config = dict(
    d_model=160,
    init='normal',
    beta1=0.95,
    lr_head=0.00621,
    warmup_steps=200,
    schedule='wsd',
    doc_mask=True,
)
MLP neurons of a small language model. Each row is named by its layer, matrix (gate and up: input weights; down: output weights) and neuron, and shows model dimensions 64-159. Each number is 128 + 32 x the weight over its row's rms, rounded and kept within 0 to 255. A neuron's up and down rows have the sign that makes its largest values positive.
Before each neuron's rows, "fires after" lists the tokens most often just before its 100 highest values on Wikipedia text that the model never trained on.

fires after: " the", " in", " The"
L6.gate236 [188 136  87 163 132 124 169 115 119 127 129 153 188 108 139 111 114 106 122 105 159 147 127 149  63 160 138 157 132 182 124  67 133 106 146  92 103 105 120 105  90 153 168 110 178 151 111 145  89 120 122 138 163  97 124  98 108 128 105 170 141 132 171 125 103 149 126 125 191 122 117 107  86 193  84  83 137 153 109 181 147 104 124  56 174  87 156 174 164 118 147 139 126  97 129 130]
L6.up236 [164 120 196 140  57 173 150 133 107 146 114  94 128  90 115 107 109 100 151 193 136  76 125 130 134 131 133 191 151 103 155 140 109 121 148 134 116 151 129 145 146 135 147  88 101 129 144 122  80 129 118 118 111  91 164 101 134  86  71 123 148 106 171 102 161 167 146 160  95 124 126 125 161 106 124 129  95 107 178 136 105 123 180  98 147 154 124 105 139 129 108 109 150 148 104 150]
L6.down236 [141 118 109  91  87  75  97 161 147 116 185 118 110 125 150 125 143  85 164  91  94 114 133 115  85  88 110 125 220 124 164 174 117  87 166 113 136 117 115 194 110 123 176 119 130 152 174 165 115 126 113 108 110 162 138 136 127 130 127 114 156 117 154 154 111 119 161 127 115 112 111 143 136  81 134  95 112 104 123  54 129 255 134 157 179 130 112 105 114 171  76 159 122 136 153 156]

fires after: "=", ".", "\n\n", "H", " Y"
L4.gate77 [ 87  76 103 161 133 136 125  90 127  94  93 118 143  91 166 111 164 117 106 120 161 126 163 164 121 131 122 137 164 131 117  61 129 155 154 111 103  78  33 101 164 151 167 129 149 161 167  74 123 108 145 121 140 157 137 158 110 118 157 120 148 120 160 144 122 135 118 181 125 114 110 140 146 139 125  99 121 118 125 184  95  92 160 137 118 182 108  74 150 162  87 134 131 132 162 154]
L4.up77 [100 159 146 108 161  69 194  98  86 161 156 105 175  58 131 107 177 149 124 113 135 126 106 125 102 117 120 102 151  80 110  99 164  93 183 125  96 176 117 155 165 125 184 143 138 144 151 121 105 188 198 125 168 169  89 133  71 150  52 132 115 129 143 131 141 117  71 184  62 120  89 144 145  85 158 184 146 142 108 108 135  68 141 153 130 149 132 138 124  82 135 136 144  97 149 145]
L4.down77 [ 72 155 100 163 145 141 153  62 181 100 171 179 108 166 134 147 144 114  84 114 150  63 123  94 143  80 110 134 157 141 154 121  96 122 174 125 100 130 146  56  88 125 156 113 113 115  95 139 194 104 107 118 142 116  84 115  53 218  69 152 121  69 166 109 118 131 123 104 134 147 109 130 144  96 160  38 134 121 152 120  97 131 154  74  96 141 154  94 169  92 134  82  86 120 152 158]

fires after: "\n\n", "\n", " \"", "-"
L11.gate389 [148 176  93 137 156 114  81 144 119 144 147  72 164 172 111 136 174 110 129  74  96 121  99 114 148  40  99 131 135 106 101 140 176 117 104 162 162 122 128 113 124  94 145  90 113  63 120 134  89 135 122  91 144 105 109 124 110  33 126 185  87 169 147  91  84 138 197 114 136 139 103 102  44 100 124 182 150  94  93 123 158  80 166 153 101 126 112 175 140 167 169 187 116 140 106 140]
L11.up389 [118 197 134 132 164 167 139 109  95 101 120 140 123 107 109 152 134  91 143 148  59 116 132 112 192 123 115  91 174 153  82 108 168 133 115 154 153 146 115 156 109  74 137 170 168 124 138  77 112 156 131  72 145  67 126 186  97 127 118  61 112 115 120 134 142 118 173  78 146 150 139 167  69 124  46 127  68 145 101 157 116  91 145 108 111 157  93 148 204 135 110 147 153 139 118  98]
L11.down389 [142 112 201 116 149 140 117 170 133 143 106 123 135 168 187  86 123 105  75  97  99 144 188 159 102 168 128 153  78 112 137 104 120 108 134 131 135 118  59 168 165 133 136  79  95 118  87 155  89 127 113 155  73  62 107 160  93 176  73 176 130 121 152 116 105 107 122 100 137 129  89 125  58 108 117 160 120  56 120 185 124  90 119 178  68 125 100  95 189 117 150 144 127 160 105 116]

fires after: "="
L11.gate428 [ 81  96 123 122 141 151 106  93 105 123  96 142 158 158  97 169 159 123 106 184 151 109 111 120 182  60  81 117 137 158 129  91 121 126 120 125 109 174  90 191 120 132 148 125 158 174 156 125 143 121 124 130  72 187  77 135 182 116 122 163 118 154 103 149 187 161 159 144 110 151 132 107  86 155  66 145 140  92 131 100 139  90 114 179  69 126  94 126 140 149 141 183 150 159 186 138]
L11.up428 [154 189  98 118 165 102 115 138 116  83 127 145 129 130 135 113 115  95  85 108 138 228 159  79 142 143 165 176 157 161 111 122 152 114 101  93 134 145  71 152 189 143 120  96 111 141 113 166 161 156 157 171 147 130  89 100 122 175 151 144  78 124 166 129 117 129 117  94  73 130 175 107  86 117 103 117  90 151 155 180 113 135 157 156 206 156 137 174 102 116  93 112 179 126 102 112]
L11.down428 [123 158  88 140 176 102 150 139 131 153 143 130  94 144  84 100 133 171 102 142 113 133  81 119 107 111 123 134 105 139  57 100 109  95 123 110 205 159 122  76 123 150 189 179 111 127 107 111 123  93 121 107 136 164 101  36 110 178 154  97 164 139  90 102 143 153 158  88 160 119 120 153  60 125 120 107  62 174 149 113 126 133  99 118 130  99 130 167  69 129 125  97 178 148 136 166]

fires after: "  ", " and", " hold", " was", " is", " died"
L4.gate26 [154 156 161 185 135 109 131 188  60 117 100 156 182 128 105 136 151 126 149 190 123 150 209 159 128 147  79 111 153 168 139 129 145  87  84 138 149  80 133 150  63 185 189  96 148 168 104  71 121 135 118 139 126 123 174  97 118  68  97  85 182 141 144 136 109  98 138 114 154 169 104 152 107 129  88  90  83 112 104 178 158 139 135 120 111 112 136 167 162  87 157 142 144 106 110 157]
L4.up26 [133 153 137 139 106 151 103 127  94 112 147 168 149 141 110 105 130  81 155  89 177 139 145 102 120 140 113 200 137 112 151 108  90 110 121 129  77 127 122 127 148 147 119  57 133 150 148 104 128 116 160 142 172 144  73  99 115  74 179  92 165 173 157  68 104 150 133 149 116 197 182 139 119 171 136 172 126 157 176 109 125 133 130 137 126 163 148 111 109 102 113 152  99 131 118  84]
L4.down26 [132 179 106 120 120 110 149 184  70 124 132 139 116 163  97 137 154 139 155 135 178 135 154 133 113 187  97 148  88 116 131 157 116 124 139 132 114 103 165 162 164  95 140 140 171 108 205  87 171 195 157  91 138  56  76  52 123  88 162 117 122 149 133 100 106  97 120 120 102 152 104 108 152  81 120 142 152 113 130 186 168 201 105 123 119 101 138 110 101 121  88 150 109 149  86 186]

fires after: "'", "-", " Production"
L10.gate428 [149 158 145 106 182 120 125  91 158 113 155 131 126 119 141 122 129 165 117  89 136 106 146  88 133 193 133 129 166 143 129 164 165 108  98 124 144 151 128 120 142 101 103  96 110 106 101 134  53 140 126  93  85 124 132 115 130 134 140 158 125 158  98 132  93  81  78 121 111  72 134  63  81 108 153 127 117 144 125 171  87 153 145 126 140  58  82 186 154  52  73  84 157 107 120  83]
L10.up428 [156 153 111  60  96 134 152 148 148 138 110 104 119 116 142 155 144 151  71 171 141 218 111 164 133 117 147 126 162 106  45 119 123  99 161 101 130 152 108 137  78 107  80 131 115 130  32 115 110 165 121 141 110 127 133 126 161 109  90 151 144 120 148  97 181 123 158 138 142  80 128 124 155 141 103 122  77 119 148  46 112 111 134 116 215 126  55 114 122  95 130 107 159 167 149  89]
L10.down428 [133 130 131 151 136 117  92 147 119 142 159 134 153  86 111 189 154  96  92 121  96  94 123 109 125  99 157  93 101 100 113 101 148 160 132 121 127  88 164 125  29 114 109 103 200 101 116 123 130 153 128  75 116 106 148 101  42  93  92 121  96 151  89 108 121 212  87 110 112 114 147 121 142 133 151  98 178  88  92 134 139 117 114 118 186 144 150 141 131 115  82 110 138 129 131 161]

fires after: " the", " a", " his", "s", " its"
L8.gate369 [104 113 150 156 140 200 121 127 125  42 118 126  92  97 169 103 130 150  94 165 116 145 142  97  99  90  91 164  98 163 139 109  88 165 136 142 128 156 153 115 169 185 163 138 179 160 140  88 196 115  92 149 106 124 211 146 104 150 127 176 125 157 132 134  90 147 147 125 131 141 135 147  73 170 175 111 119 151 125 126  53 156 122 130  88 141 149 136  43 142 147 122 140 189 154 122]
L8.up369 [111 108 132 145 152 111  68 125 143 169 127  97 163 112 159 120 116 155 139 102 147 119 159 211 121 112 144 108  82 125 153 200 197 137  97  89 139 142 171 172 117  99 160  70  70  93 107 146 137  81 179 149  77 135 142  74 122 124 127 128 132 159 146 127 131 193 114 125  98 128 105 149 128  78 143 131 112 174 119 149 169 111 110  90 108 143  83 143 121 126 159 152 103 164 165 121]
L8.down369 [167 128 107  90 132  80 126 120 128 208 101 138 126 109 140 184 109 121  96  42 147 105 130 167 138 114 166  92 123  81 116 119 109 140 144 101 165 134 165 136 108 139 157 100 116  80  67 127 132 168 115 108 141 179 142 152 143 117  80 129 145 115 149 126 105 115 165 110 104  82  49 181 108  60  95  97 105 120 133 132 177 106 107 136  97 106  55  78 159  85 149 104 120 100 182 117]

fires after: " on", " (", "born", "On", " –"
L9.gate416 [144 145 131 147 103 168 181 139  81 153 182 105 145 103  66 145 118 148  86 107 129 165 156 111 141 151 114 163  77 103 128 136  92 172 141  75  86 104 141 108 149 148 135  93 135 147  92 142 118 104 137 116 185 178 142 160 111 145 119 105 221 154 153 153 105 164 119 181 130  76 159 135 125  98 125 131 169  71  77 156 119 171 144 125 110  91 146 136 138 148 154 195 140 105  92 146]
L9.up416 [ 98 151 149 192 131 156 112 159 123 144 169 152  89 199  85 129 140 132 192 108 170 116 150 128 142 189 162 150 132  85 102 115 172 106 119 104 128 182  80 119 135 177 164 122 103 139 168 186 122 135  90 164 112  96  69 132 180 127 126 128 157 132 160 128 135 135 103 194 130 116 156 144 126 115 129 143  84 118 123 158  96 135 158 117 133 160 135 125 117 123  58 159 117 165 153 103]
L9.down416 [112 110  97 124 131  64 106 112 131 151  98 169 193 115 108 134 163 161 123 164 148  90 175 100 132 103 123  78  99 111 153  94 157 120 141 143 158  80  95 103  90 122 148 145 142  88 133 101 147 150 103 114 142 140 138 114  84 102  83 150  87 151 125 114 189 106 158 120 125 180 106 141  89 137 177 134 114  86 139 171  54 177 115 149 180 111 132 139  91 143 148  92 117 106  80  80]

fires after: " (", "/", " \"", "\n\n"
L3.gate420 [116 160 120 118 151 135 111 130 147 118 162 186 137 140  98 176  87  89 108  87  99 119  84  86 180  80 204 178 111 136 133 141 119 109 155 161 135 159  56 174  59  86  88 138  87 107 115 141 168 187 125  84 147 114  97 117 140 109 109 141 146 166  81  84 124  96 133 138 180 148 110 103  75 109 128 126 119 119 118  86 111  71 125  91  90 122 119 142 146 108 144 117 131 115 155 163]
L3.up420 [124 164 157  71 145 107  82 134  78 135 127  96 146 160 138 159 181 114 118  90 150 151 126 171  87  76 153 132 133 110 125 138  86  90  80 192 142 150  86 120 108  84 134 123 124 103  54 152 131 118 135 140  90 139 136 139 153  76 190  94 169 199 115 121 131 118 148 103 131 140  60  93 122 161 164 118 110  49 100 110 106 121 149 177  96 107  82 113  99 155 152 130 155 148 171 128]
L3.down420 [112  95  88 135  68  94 134 131 114 135 166 161 160 126 174 109 144 151 125 149 163 161 131 109 107 179 114  70 135 127 135 112 163 130 139  81 117 102 140 141  64 103 122 108 180 132 100 157 161 133 125 173 153 140 151 136 121 140  88 142  93 127 171  73 151 126  85 233 145 106 114 207 150  94 186 116  90 149 132 170 126 152 102 169 184 126  85 132 138 118  73 158 120 171 123 180]

fires after: " the", " bo", " The", " a", "The"
L6.gate329 [ 77 157 131 139  84 158 166 153 125 155 138 111 141 118 172 111 147 114 168 208 175 126 155 180 115 152  80  97  64  94 173  86 181  76 140  86 128 190 127  78 144 139 132  81 131 108 123 101 102  72 148 131 156 136 179 144 128  76 113  90 165 124 127  91  67 149 140 146 148 209 143 123 137 105 142 142 120 104  99 106 177 155 140 137  73 129  39 138 146 143 135 159  89  96  93 121]
L6.up329 [112 190 124 153 152 150 111  94  81 136 140 142  79 137  23 117 148 128 132 135 190 131  86 185  85 161 104  75 147 120 101  87 162  85 217 116 124  98  90 129 116 184 141 112 138 158  97 169 142  69 150  85 156 111 173 148 121  59 121 129 156 125  82 146 102 101  95 130 157 221 186 124 182 127  74 118 154 113 125  91 143 110  91 123 116 117 111 191  84  72 158 159 104 130 112 166]
L6.down329 [165  98 103 139  97  96 123  86 111 140 160 137 115  74  98 135 147 124 124 150 107 142 134 151 148 149 131 128  99  76 100 149  79 106  97 109 134 128  96 148 131 100  69 113 110 166  99 135 135  90 140  87 153 118 213 100 102 155 112 160 130 131  88 113 148 175 117 109 138 175 124 193 174 178  90 108 108 163 141 190 141 165 135 132 112  93  74 119 143 120 172 122 136 119 152 196]

fires after: " the", " in", " and"
L8.gate377 [129 125 165 102  97 149 198 106  83  88 130 156 177 114 105  66 185 128 103 136 185 158  73  66 172 126 132 116 143 132 196 112  81 111 115 122 107 132 116 168 113 165 144 166 162 103 158 123 135 113  99 193 138 124 114 112 124 116  89 141 102 118 171 112 156 152 131  90 122 189  94 164 140 124 136 166 199 173 170 146 102 125 123 109 137 147 190 158  80 127 116 138 145 102 116 147]
L8.up377 [126  71 154 149 147 147 188  88 115  95 120 127 156 113 124 108 152  62  86 141 156 123 111 117 110 132  94 139  97 103 163 125 146  45  70 136 123 101 218 121 140 111 183  99 139 118 109 122 102 219 160 124 134  92 155 136 119  92 135 148 124 179 100  76 120 185  80 125 163 151 135 173 143 107 157 121 134 161 147 185 153  96 141 101 148 122 131 116 118 202 155 113 126 146  62 136]
L8.down377 [120 107  85 145 163 138 100 131 164  73 143 139 129 129 122 102 114 139 122  60  69 127 135 140 130 145  98  68 125  93 174  69 143 158 128 134 153 126  53 138 150  89 164 107  69 124 109 149  99 106 154 118 108 138 188 157 133 130 125  74 134 140 109 198 126 147  77 114 128  72  87  82  84  99  98  92 108 138 121 105 147 130 121 119 193 154 124  58 126 181 121 112 133 134  92 110]

fires after: " (", "-", "=", "–", "/"
L3.gate264 [136 102 113  98 155 171 157 172 126 137 165  62 115 143 165  84 148 100 143 132  99 167 103 160 164  92 138 178 153  97 102 109 154 135 162 144 112  90  77 137 138 150 167 159 117 106  70 105  88 151 114 120  80 149  92 147 102 115 138 192 148 115 108 115  80 117 135  77 103 119 121 152 150  80 131 149 144 112 110 141  90 156 166  60  87  82  78 148 113  86 183 120  77 114  89 131]
L3.up264 [ 96 161  60 105 110 135 131 157 115  56 139 131 143 136 205  72  96 144 136  84 103  84  65 141 141  90 174 101 155 118 105 151 144 132 164 143 125 131 163 122 114 154 165 150 168  97  94 163  87  76 131 141  92 143 111 113 175  80 151 151 137 149 134 166  79 134 132 135 132 143 121 109 134 151 168 139 139 125 161 173  70 168 172 117 123 162  97 124 141  53  90 114 153  78 138 144]
L3.down264 [133 126  49 119 119 166 132 111  93  87  72 143 189 125 158 123 122 145  65 112  83  88  83 170 143 142 169 123 118 114 127 134 116  85 137 155 118 141 171 151 115 119 109 136 132  95 138 185  76 151  83 157 168 124 172 121 171  77 109  93 138 213 120 104 151 111  44 123 106 137 151 130  97 127 166 118  95 161  91 123 109 105 152  75 234 147 117 121 132  74 154 114 173 154  82 153]

fires after: " in", "E", " of", "=", "W"
L8.gate58 [114 108  93  91 112 186  92 152 108 103 163  52 118 170 131 121 163 133 171 129 114  93 130 176 113  98 130 164 140  71  94 107 176 129 123  91  73  89 104 140 149 114 154 124 160 172 161 104 152 177 158 152  69 143 110 148 116 155  30 107 108  86 135 124 148 154 120 153 178  92  93 170  81 149 114 155  90 112 142 151 148 163  78  70 106 185 137 113 107 106 130 134 109 109 205 123]
L8.up58 [166 105 218 109 123 150 145 126 189 120 156 162 143 166  93 126  68 144  92 127  94 104 202 144 114 108  73 161  95 157 129  62 154 108 103 138 114  27 120 136 152 174 169 148 179 142 113 164 126 116 151 118 145 113 157  96 179 132  89 130 115 112 123 123 113 119 131  49 115 153 142 104 156 116 173 173 115 141 175 164 125 166 143 111 135 174 125 132 123 105  68 136 144 139  99 154]
L8.down58 [ 90 172 139 101 134  88 173  85  96  90 110 151  99 137 175  99  90  94 150  93 174 138  90 128  79 148 176 137 124 169 109 129  79 131 127  88 186  97 134  67 126 134 112 187  83  91 102 151 151 120 144 134 161 193 144 155 147 161  37 114 142 102 160  89  94 109 123 168 126 163 167 107 191 114 101  88 164 124 122 137 155 115 135 173 145 156 175 124 129 149 179 127 147  92 113  89]

fires after: " the", " 185", " Hu", " his", " en", " to"
L4.gate197 [168 131 116  82  97 167 129  94 175 118  95 172 146  86 110 104 145  80 105 156 167 147  56 113  96 136 121 214 114 113 167  88 114 127 153 133 190 123 135 204 130 136 123 123 143 161 129  67 142  80 117 156 122 160 121 189 145 101 129 104 136  86 133 142 117 131 139 109 162 154 160 153 120 140 158 180 141  87  83  96 144 155  99 174 105 203 107 116 128 204 151 166 159 113 114 143]
L4.up197 [ 88 111 106 131  87 157 120  94 154 120 119 124 134 104 144  87 175 137 112 149 140 198 148 187 127  93 115 148 126 113 149 169 177  88 119 111 193 104  85 108 118 144 162 100 156 127 134 137 100 111 103 159 116 174  66 109 158 125 121 137 126 122  89 155 180  86 121 196 164  93 137 147 101 128 132  63 101 143 107 110  62 114 141  74 154 140 105 148  92 140 183 127 111 161 111 111]
L4.down197 [ 89 151 191 185 144 100  81 107 105 114 161 120 183  97 123 108 145  69  66 158  84  62  99 119 184 104  43  93 158 141 156 135 157 180 141 143 143 143 175  81 123 134 142 133 128 157  91 127 110 137 124 173 131 112  98 110 123  94 122  94 100 138  80 154  98 141 135 118 117  87 145 160  97 140 107 137 141 187 114 134 104  53 137 179 161 157 102 134  95 149 151 119 126 159 143 132]

fires after: " the", "19", " a", "-", "="
L11.gate415 [ 69  83 144 144 158 167 101 135 144 158 108 114 124  88 167  99 156 116 108  58 120 162 164 114 157  93 174 142 113 124 125  77 174 152 136 142 114 152 114 127 143 143 133  99 172 190 103 142 149 130 141 132 148 133 124 137 144 101 136 144 113 164 169 118 145 131 125 117 164 190 165 132  98  82 105 100 127 119  71 157 158 214 164 167 117 111  94 129 158  83 139 119 160 105 110 138]
L11.up415 [ 99 128 140 129  98 105 168 113 123 117 135 194 148 153 116  96 142 121  88 141 118 114 118 164 135 159 120 184  61  95 156  84 136 121 137 158 100 133 120 154 141  62 169 126 105 106 112 125  66 115 133  65 142 188 182 145 117 124 116  94 147 105 153 154 149 134 215 198 183  99 153  80 120 129 109 156 120 114 120 139 202 136 111 106  99  58 183 162  96 128 123 147 106 123 174 156]
L11.down415 [157 139 151 171 170 129 133 121 140 137 142 119 141 123 164 155 132 162 166  82  83 100 122  64  83 143 144  76 180 116 125  79 167  92 162 172 138 110 127 128 172 142 149 110 154 115 115 105  89 144 120 139 201  75 132  97 112 146 122 112 102 139 213 111  96 131  93 130  68 135 105 180 123 123 135 163 148 153 104  74 130  79 156 120 164 157 103 196 116 174 100 119  98 121 145 140]

fires after: "="
L10.gate439 [126 139 121 134 114 170 164 138 104  94  97  90 135 157  89 210 109 108 104 142 111  70 143 105 180 216 158 186  70 146 120 108  95 137  89 147  69 107 132  97 104  85 205  90  88 169 161  96 124 138 128 154 147 137  89 102 142 133 136 169 106 118 115  99  85 119 132 137 193 199 188 162  79 146 129 116 114 134 119  99 122 161 113 181 139 123 119  42 159 151  91 128  89  86 174 162]
L10.up439 [121 157  57 104 224 124 160 165 109 119 136 125 128 135 107 108 180 126 146 119 136 124  83 107 199 145 126 204  83 152 131  96 129 135  86  82 105 124 164  93 139 119 122 114 123 119 120 121  89 123 144 119 183 150 121 195 128 183 147 111  75 102  71 127 119 141 121 164 136 155 151 108  90 168 157 169 131 154  85  89  79 160 150 174 125 142 136  84 137 118  67 123 124  79 101 144]
L10.down439 [142 108 104 176 126 139 103 152 125 104 121 147 104 136 142 134  99 135 121 121 142 180 105 119 128 114 172  55 125 120 110 132 113  65 136 111  99 139 103 116 102 116 165  72 108  64  96  92 137 129 119 161 104 110 136  94 169 130 168 149 132 122 110 136 142 116 121 133  86 116  92 126 124 116  91 105 118 155 102 155 159 117 107 105 246 124  51 150 132 101 119 166 161 138 107  67]

fires after: " was", " He", " is", " he", " had", " has"
L4.gate180 [ 68 190 126 142 189 119 148 145 123 114  91  95 143  63 127 132 147 149 131 148 119  96 130 124  24 153  72 146 104 162 112 100 113  78 177 167 120 125 179  98 119  96 132 125 102  77 102 148 137 146  90 122 150 201 153 154  77 116 176  78 145 160  81 113 163 117 123 114 126 164 132 125 163 133 141 110 110 164 133  88 130  86  42 117 104 127  87  90  79  67 196 128 104 130 148 140]
L4.up180 [117 146 131 105 140 141 128 114  90 136 157 150  50  82 135 138 173  92  82 184 141 125 146 146  78 104 170  83 130 115 105 221 129 110 118 139  97 156 128 144  90  92 107  94 170 101 140 164 185 138 156 108 122 163  35 124 183 131 107 149 117 182 136  55 108  89 130 101 149 154 153  73 129 138 118 100 164 178 121 127 147  88  78 107 165 145 119  66 149 112 124 166 134 128 113  76]
L4.down180 [149  87 137 132  95 116 123 122 160 139 110 115  41 199 107 133 131  57 140 177 113 146 173 163 175  84 104 149 174 115 130 188 152 114 118 153  86 135 177 100 180 136 143 130 124 109 127 147 172 157 167 120 121 127 129 102 105 104 166 126 161 143 170 160 135 180 143 173 168  74 127 148 116 100 125 139 154  79  84 176  81 115 163  74 153 175 144 187  91  68 126  81 212 125 150 197]

fires after: "-", "ed"
L10.gate225 [120 124 128  71 149 206 125 131 152 214 157  97 134 123 193 123 160 162  78 116 177 162 106 114 138  84 138  98 129 168 166 163 101 141  79 110 204 135 187 146 134 149 132 138 116 127 107 129 152  48 115 140 177 105 139 144 114  77 102 190 148 162 129  94  91  94 109 147 109 123 147  93 138 146 136 128 131 181 157 176 145 132  68 101 166 118 147 191 126 125 142 115  76 113 155 135]
L10.up225 [ 70 113 143  76 109 162 168  92 110 128 154 133 100 108  91 140 109  95  99 134 100 154 163 170  79 187 107 132 144  84 139 162 120 131 146 143 112  56 135  70 106  57 131 112 114 112 102 141  91 130 109 128 116 144 132 156 104 152 168 108 161 112 154 173 167  87 132 123  78  75 175 143 193 129 146  96 135 141 118  92 120 102  71  88  83 153 113 121 111 108  74 160 107 152  88  89]
L10.down225 [160 115 140 162 155 134 162 106 105  95 167 169  91  90 110 135 133 168 127 103 177 151 184 113 134  80 133 122 102 119 203 102 142 122 115 104 118 119 116 194  93 163 137 139 108 131  98 151 115 157 102 101 129 148  92 160 159 164  92 167 112 160 145  96  72  96 133 134  89 150 138 113 134 114 126 123  84 109  77  98 147 124  87 149  87  58 114 153  94 162  89 122 102 141 166 108]

fires after: " as", " was", " is", " became", " As"
L9.gate52 [150 160 139 116 148 129 156 107 124  94  69 139 150 132 124  90 146 134 140  97 160 176  77  65 145 135 139 159 147 108 163 169 169  68 114 126 167  84 119 120  90 108 115  76 154 153 143 175 148  97 178 148 116 124 146 182 164  93 146  79 192 122 146  98  48 162 180 154 107  96 138 153 115 199  92 105 110 107 172 133 140 180 155  89 153  89 105  76 141 143  60 150 109 142 128 172]
L9.up52 [112 111 186 175 140 143  81 106 105 125 118 138 150 134 137  92 132 109 132 168 183 121  70  87 136 172 124  74 172 143 112 178 141 155  93 133 132  75 157 173 162 160  84 140 109 129 121 118  67 104 137 130 147 192 173 125 153 193 119 114  98 182  89 146 109 151 183 131  95 208  99  63 176 139 185 133 151  81  83 131 147 138  80 115  95 160 125 159 109 145 103 103 111 129 169 104]
L9.down52 [122 177  87  57 135 151 194 167 157 128 132  51 116  93 142 129  83 180 134 104  86 113 130 110  93 152  87 149 127 100 116 154 101 157 179 135 145 100 105  97  85 112 104 102 135 154  96 137  95 145 107 145  82 102 138  82 134 130  85 105 201 115 189 123 117 153  82 137 119 105 144 100  55 160 140 129  73  99 121 143 172 119 113 113  98  83 155 134 133 121  92 127 167 143 174 147]

fires after: " |", "On", " on", ":", "born", " ("
L11.gate378 [145 191 152 116 135 121 168 108  97  78  90 134 113 139 130 137 113 151 120 138 152 107  89  76  85 147 113 119 106  82 148 121 142 133 149 171 170  55 118 143 138 152 165  85 143 187  83 169 159 136 126  90  75 177 195 136 162  97  75  73 137 119 143 175  86 193  98 163 114  96 135 129 122  93 171 115 122  83  59 111  97 122 164 131 142 133 139 150 138 132 144 122 185 126 124  86]
L11.up378 [152 111 150 173 141 156 141 120 121 112 194 102 166 138  98  69 141 117 149 146 109  90 145 112 140 155 121 124 155 143 163  78 144  84 131 115 108  95 171 132 194  66 120 118 130 160 137 102  39 139  68  76 109  59 111 103 139  71 122 102 137 129 117  80 106 162 112 111 110  95 151 146 126 166 160 108  79 123  82 139 127  94 115 149  99 113  86 140 117 110 100 155  90 172 146 159]
L11.down378 [163 130 131 118 146  93 123 121 130 164 131 185 114 103 147 109 160 185 152 171 121 130 172 108 134 141 209 111  83 107 120 221  91 111 153  82 166 119  96 157 139 132  98 101  92 120  61 119 153 123 163 190 155 205 125 213  90 120 105 110 142 106 165 125 155  92 137 154 157 137 129 134 142 103 115 120 146 122  95 114 133 105 123 159 119 154 170 159 112 127 101 121 162 137  71 158]

fires after: " as", "\n", " Euro", " As", " on"
L8.gate67 [ 35 139 125  85 133 140 100 122 121 214  47 109 138 171  95 152  85 186  99 149 185 103 111 107 144 157 153 135 177 152 133 148  97 152 111 138 172 142  90 150  75 140 138 159 181 154  79  89  74 106 130 156 160  98 177 110  97 166 101 151 152 128  92 149  96 121 170 108 129 147 110 101 127 173 107 136 122  76 137 108 206 148 104 123 118 158 108  95 184 185 131 148  92 162  84 143]
L8.up67 [124 102 151 157 113 121 186 180  86  94 124 130 158 105 150 176 142 142 181 157 160 131 159 140 124 133  75 148 182 135 110 146 146 146 159  64 136 111 136 117  99 145  41 163 156 195 141 137 119 133 132 123 146 171 129 130 133 136 132 127 161 168 173 102  75 129 175  92 113 183  68 174 114 163 139 122 133 167 176 131 121  72 201 143 131  82 103 149 113 143  72 102 108 140 135 187]
L8.down67 [ 86 159  99 141  97 148 110 145 110 193  66  98 133 147 142 148 122 118 137 151  84 135 103 129 157 163 137  93 172 163 153 148 117 161 125 135 137  96 119 119 120 150 118 129 151 128  64 109 138  68 116 158  97 146 133 120 215 142 124 106 157 153 134 171 126  79 116  52 136 106 137 179 119 127  55 126 167 143 132 175 154 116 105 145 115 114 119 136 135 120  95 161 158 116  94 171]

fires after: "-", " in", " under", " a", " \""
L4.gate177 [150  94 170 155 147 133  70 140 138 125 101 122 173 111 148 107 122  97  89 141  74 148 142 111 164  95  94 126  52 114 158 148 161 155 116 148  84  82 178 155  94 118  94 114 155 158 169 127 159  48 137 124 127 136  99 122 163 110 167 160  96 127 118  95 145  62  83 126 103 154 170 111 129 120 155 170 149 147  86 137 123 135 106 124 111 128 158 106 136 183  84  73 140 104 134  87]
L4.up177 [103  66  88 121  80 126 136 151 132  82 204 187 156 177 152 102 144 165 152  62 151 123 179 140 160  96 150 148 118 110 163  91 156  89 140 194 102  96  81 128 127 122 197 158 118 109 133 123 112 103 159 101 121 122 102 112  78 166 150 176 166 124  84  98 132 131 119 140 166 153 146  64 128 143 120 114 128  51 117 164 106 145 105 144 158  92 154 122 141 143 170 114 148 102 157 151]
L4.down177 [143 112 118 147  68 131  72  52 107 161 126 124 241 137 131 145 150  63 144 180  90  77 169 148 184 103  98 176 159 115 126 157 134 123 148  79 148  76 102 106  94 147 100 103 145 167 108 152 205  85 107  74  97 134 149 139 101  75 174 142 127 114 135 151 114 108  75 109  72  73 125 112 149 137 127  88 155 146 118 175 135 124 101 105  95 129  98 130  88 111  91 122 148 178 152 123]